Weights of a small GPT-style language model, trained from scratch on English Wikipedia: a variant of Adam for these matrices.
MLP neurons of a small language model. Each row is named by its layer, matrix (up: input weights; down: output weights) and neuron, and shows model dimensions 0-127. Each number is 500 + 50 x the weight over its row's rms, rounded and kept within 0 to 999. Numbers have three digits each.
Before each neuron's rows, "fires after" lists the tokens most often just before its 100 highest values on Wikipedia text that the model never trained on. A number after a token or word is its count.

fires after: "av" 29, " h" 24, "." 15, "H" 7
L7.up786:414515465459439591483502572516484412496495442594466524443507552528430485510604530568493455506510521499534452472516566496471538529479534512540492507472392537541507519475505457475561472563598467545460542445449507460557495466481504553506512453464427483567466441499576450428537479428508463504451483515567461500547501479537606530504546514470488399481554423492426421617509523573472515570505
L7.down786:485484456504496379438498506418438426491505485521433555412542568438504569507509567534469521463524470508506454508550483483605565472415524437458477428404443596532454489505443566591564473521517546585465460572535506562504487482488426521566475380552496501512554538597486443531539569483536441482422464578529469518561492501490617445492551495501547478525501539514473539505446583457589457491450

fires after: "as" 18, "n" 17, "he" 14, "1" 8, "2" 7, " " 6
L11.up385:492499496456483427455528531500493531484512398477457501566421490508475519447454497510435459524418514515604453487514479544556422459477659569517564478469492480450453583458476503514410649488504375554577482485458486451603532409515441489450587568496460510443484538430493461494485484521562404594454465460468565398503480382517452526511480511511511500476460493470488503472545530469549541559530
L11.down385:507465549562467449536502478553501450467421568511537387463626441488516501461496408537552459572551446552510447508503480396440510466459450466533412505455445482557427381507561528502534495438506617486489527477517507578413469552496511574514497564550481534465530507500499520510499489439491499549571521450613579545444580523510569416448537517507490514528475527507500551525571501406404512461448

fires after: "er" 14, "h" 12, "ar" 11, "il" 8, "d" 7, "gh" 6
L11.up784:538548603433423483582455604544479554520505510535428477538534575524563508495544556364475542479470552501526561408493518535504452487479496484485503459465502518465610497432445509534495493492516411474569589498483580436524481516465509540537533486501496484529480390513454535575492604478465476530481522474548452542508471537464515521465429545537470454374600371530509519521509498477522463492547
L11.down784:519424492445474515409476426491466498521461558470564543514490524523471523434542476449506421388429572428458468571488530532494525411476432503434585527467423543480521584494518517502581533522497562595508324522559457545547491511530574558516479563496480474463491497438475447516588469506569559469453452494419518469544501476518528505487541444470489543485472532492451559464571483476551552569564

fires after: "art" 15, "p" 15, "c" 11, "g" 11, " " 7
L11.up678:440612515391524506561422613589474419470490500498518491436466486536543497504528487430544539465512477533471495501533502557457536480528620482532448554402441499471563463445462480527542438452471434470611593464485538515542476528532538455517540552515385531501426515487498510455471457571505509577510515542522474491459496376371461490459541472550489424497542516438504450542549525491527396439608
L11.down678:519373505453496453556481475469547520557447417526488606490549475602518493547408427523604506443532612449577491583413394561468438488454546561538484432470590478484521484517538471430606591487486517551437467525469482482495455488400462538476547508449526516472512517579400499461427572470564525546475552543462413455511450500543463501548480530540499498470504585526572424502523555441456577473521

fires after: "an" 12, "en" 11, " h" 9, "n" 8, "h" 7, "ar" 6
L11.up936:531465588521415527560406557532509539464484383496469470576500498470414430522527548512362521491489575500487539460488507549578451479425506436492554380475504548546521454454513533499393425517468505500479485489444475582572418525498498610535528490496466504520513511545449376485493463614428478522505503492590411537540546502437567502553561501516534457495528538390465461622493523518571522483520
L11.down936:467523430422519544517448485495446453558513553529441527422425566535473507434544553567529521486583467491555496424518450440534497505556489570510492493558439483423518636513443586514506458509576563486528483581607491435543418564480479484525475551434568528519492460465491574498455512482483564419501486502447526500559460539482509523466496457485417489390536528568506515380428504478585542602473

fires after: " s" 69, "S" 13, "c" 9, " " 4
L7.up48:533519525435432515478488517472501501591454438547503460479553580541545508400551529452482590515521454502569439446580486527472500529461601534479485502477421507521505608526484416534461372519513526535524469462445522447503442427468462442548494499574473551531506552410552545533633561518506480454496452541527463418542481503386525519461521398464466492539582493446495559571488451512474371506550
L7.down48:456514494440574464476437464542448573448520488421528508492527494497481452573414503567554375452514542444433477502457508489453559456479434478438565539499505526506490511488554490466507580497570472489440574438547551529537510535563512544479566546589561448378425498575460578440437541513574505586437469395507537506476448498538556518590490483521575469382489507457510494417589500489520584510535

fires after: " s" 25, "et" 16, "at" 15, "t" 12, "x" 12
L7.up123:463518523409522547475568568524613493582436433528593495451453480540404475546594558517449491528492463447549490498466467470507389503408538542472493578517374485469559576476468513563454493547492524492555554496536475482510518581472450499533508462477345536476470571495552424452481538464488453505516515496532434450459505524467507461557579574564559455500507448452473492530546559549403430518637
L7.down123:518440467412505527445479527422457513477448502470353463481435497497493521498398537528541489505532543501509462437494470570546540576503592432547591422449453494463530584525529465542446447564509522453515597536542492502466565387576490575544519527588540466553478557513563391437420469529468504527504458452469498483532463581499457571479457472487511515427493507474528509382436509499468594422548

fires after: "re" 18, "1" 18, "w" 11, "2" 9, " ch" 6, "3" 5
L11.up837:491485468400530509476473555535431496400447480568503474491437534500441553539554399514481391529469609489585456529494543647548550502475488498496534509389506534463541545467425568507530579557537377582549530441501502500437480543500499464495501516500475512530539477491547480531429479459571477535502502415458468430509530519554438460472477534560593433400535495507464544467591564560481460484486
L11.down837:558459538503523467485506488512496521553507410432510448435486536428485450502397446602536421646579571587487524535557581409534580500485522573490473410454491516455474428644489458556455508486445609455505477524479538457420535404602529528463463489520554433464401542491424513500452538571553524491544398571499553516505503514488495497459552419479507527509495470396548494508568482494516606522553

fires after: "t" 19, " St" 15, " T" 8, "3" 6, "at" 5
L7.up312:526566534553518515565458527527610439529432544489570509416478559551492470539409535426481503562427442406423503541473529461502412528383514478422509580495430526517530524457504431500504430499488561499459555588537458432500571536476439502514485436533479464555552492609492492547525461470478497519538509500452432539448539491527481551551534507521563452507367465455541348504461530504468494402607
L7.down312:484469472459506527467469441491454498457473480461447519509543542440425576532381504554489557478496568530560478520514521406558566490432492455507490472428602527361510579421483438496484487486520635625514505479518414506507422461403521460493541557501598539538474496517478507441446540557510334519524543558517450423540535581468541511437404520503481493482559488494429470495549566450480520493520

fires after: "at" 27, "ot" 22, " T" 20, "et" 15, " t" 4
L7.up74:516454474495449500504514551490549478446450474490483454414480504542591429476459522462498486515500443417484454404481452528431531437471488497464466547506530578552489525478588538551480493520431602670479574589582582546499484526558470462509438485470455519481569432580523469518473478503482428518482581584554469457517565545475449518494539440472579449593514457471507498445466611469463593471534
L7.down74:541581519530580500526487489542451501491412563470504492630529561486409457480441459519402503440550446484467489605487476439463414514446550549571470490504517516447507481511520396453507546558458435486540443477496522609487533435443522565575515517531564455577462481522474637444515576487526499451474506492502505515484561430537523490482464587485502423406503555559419344566513420558530500473500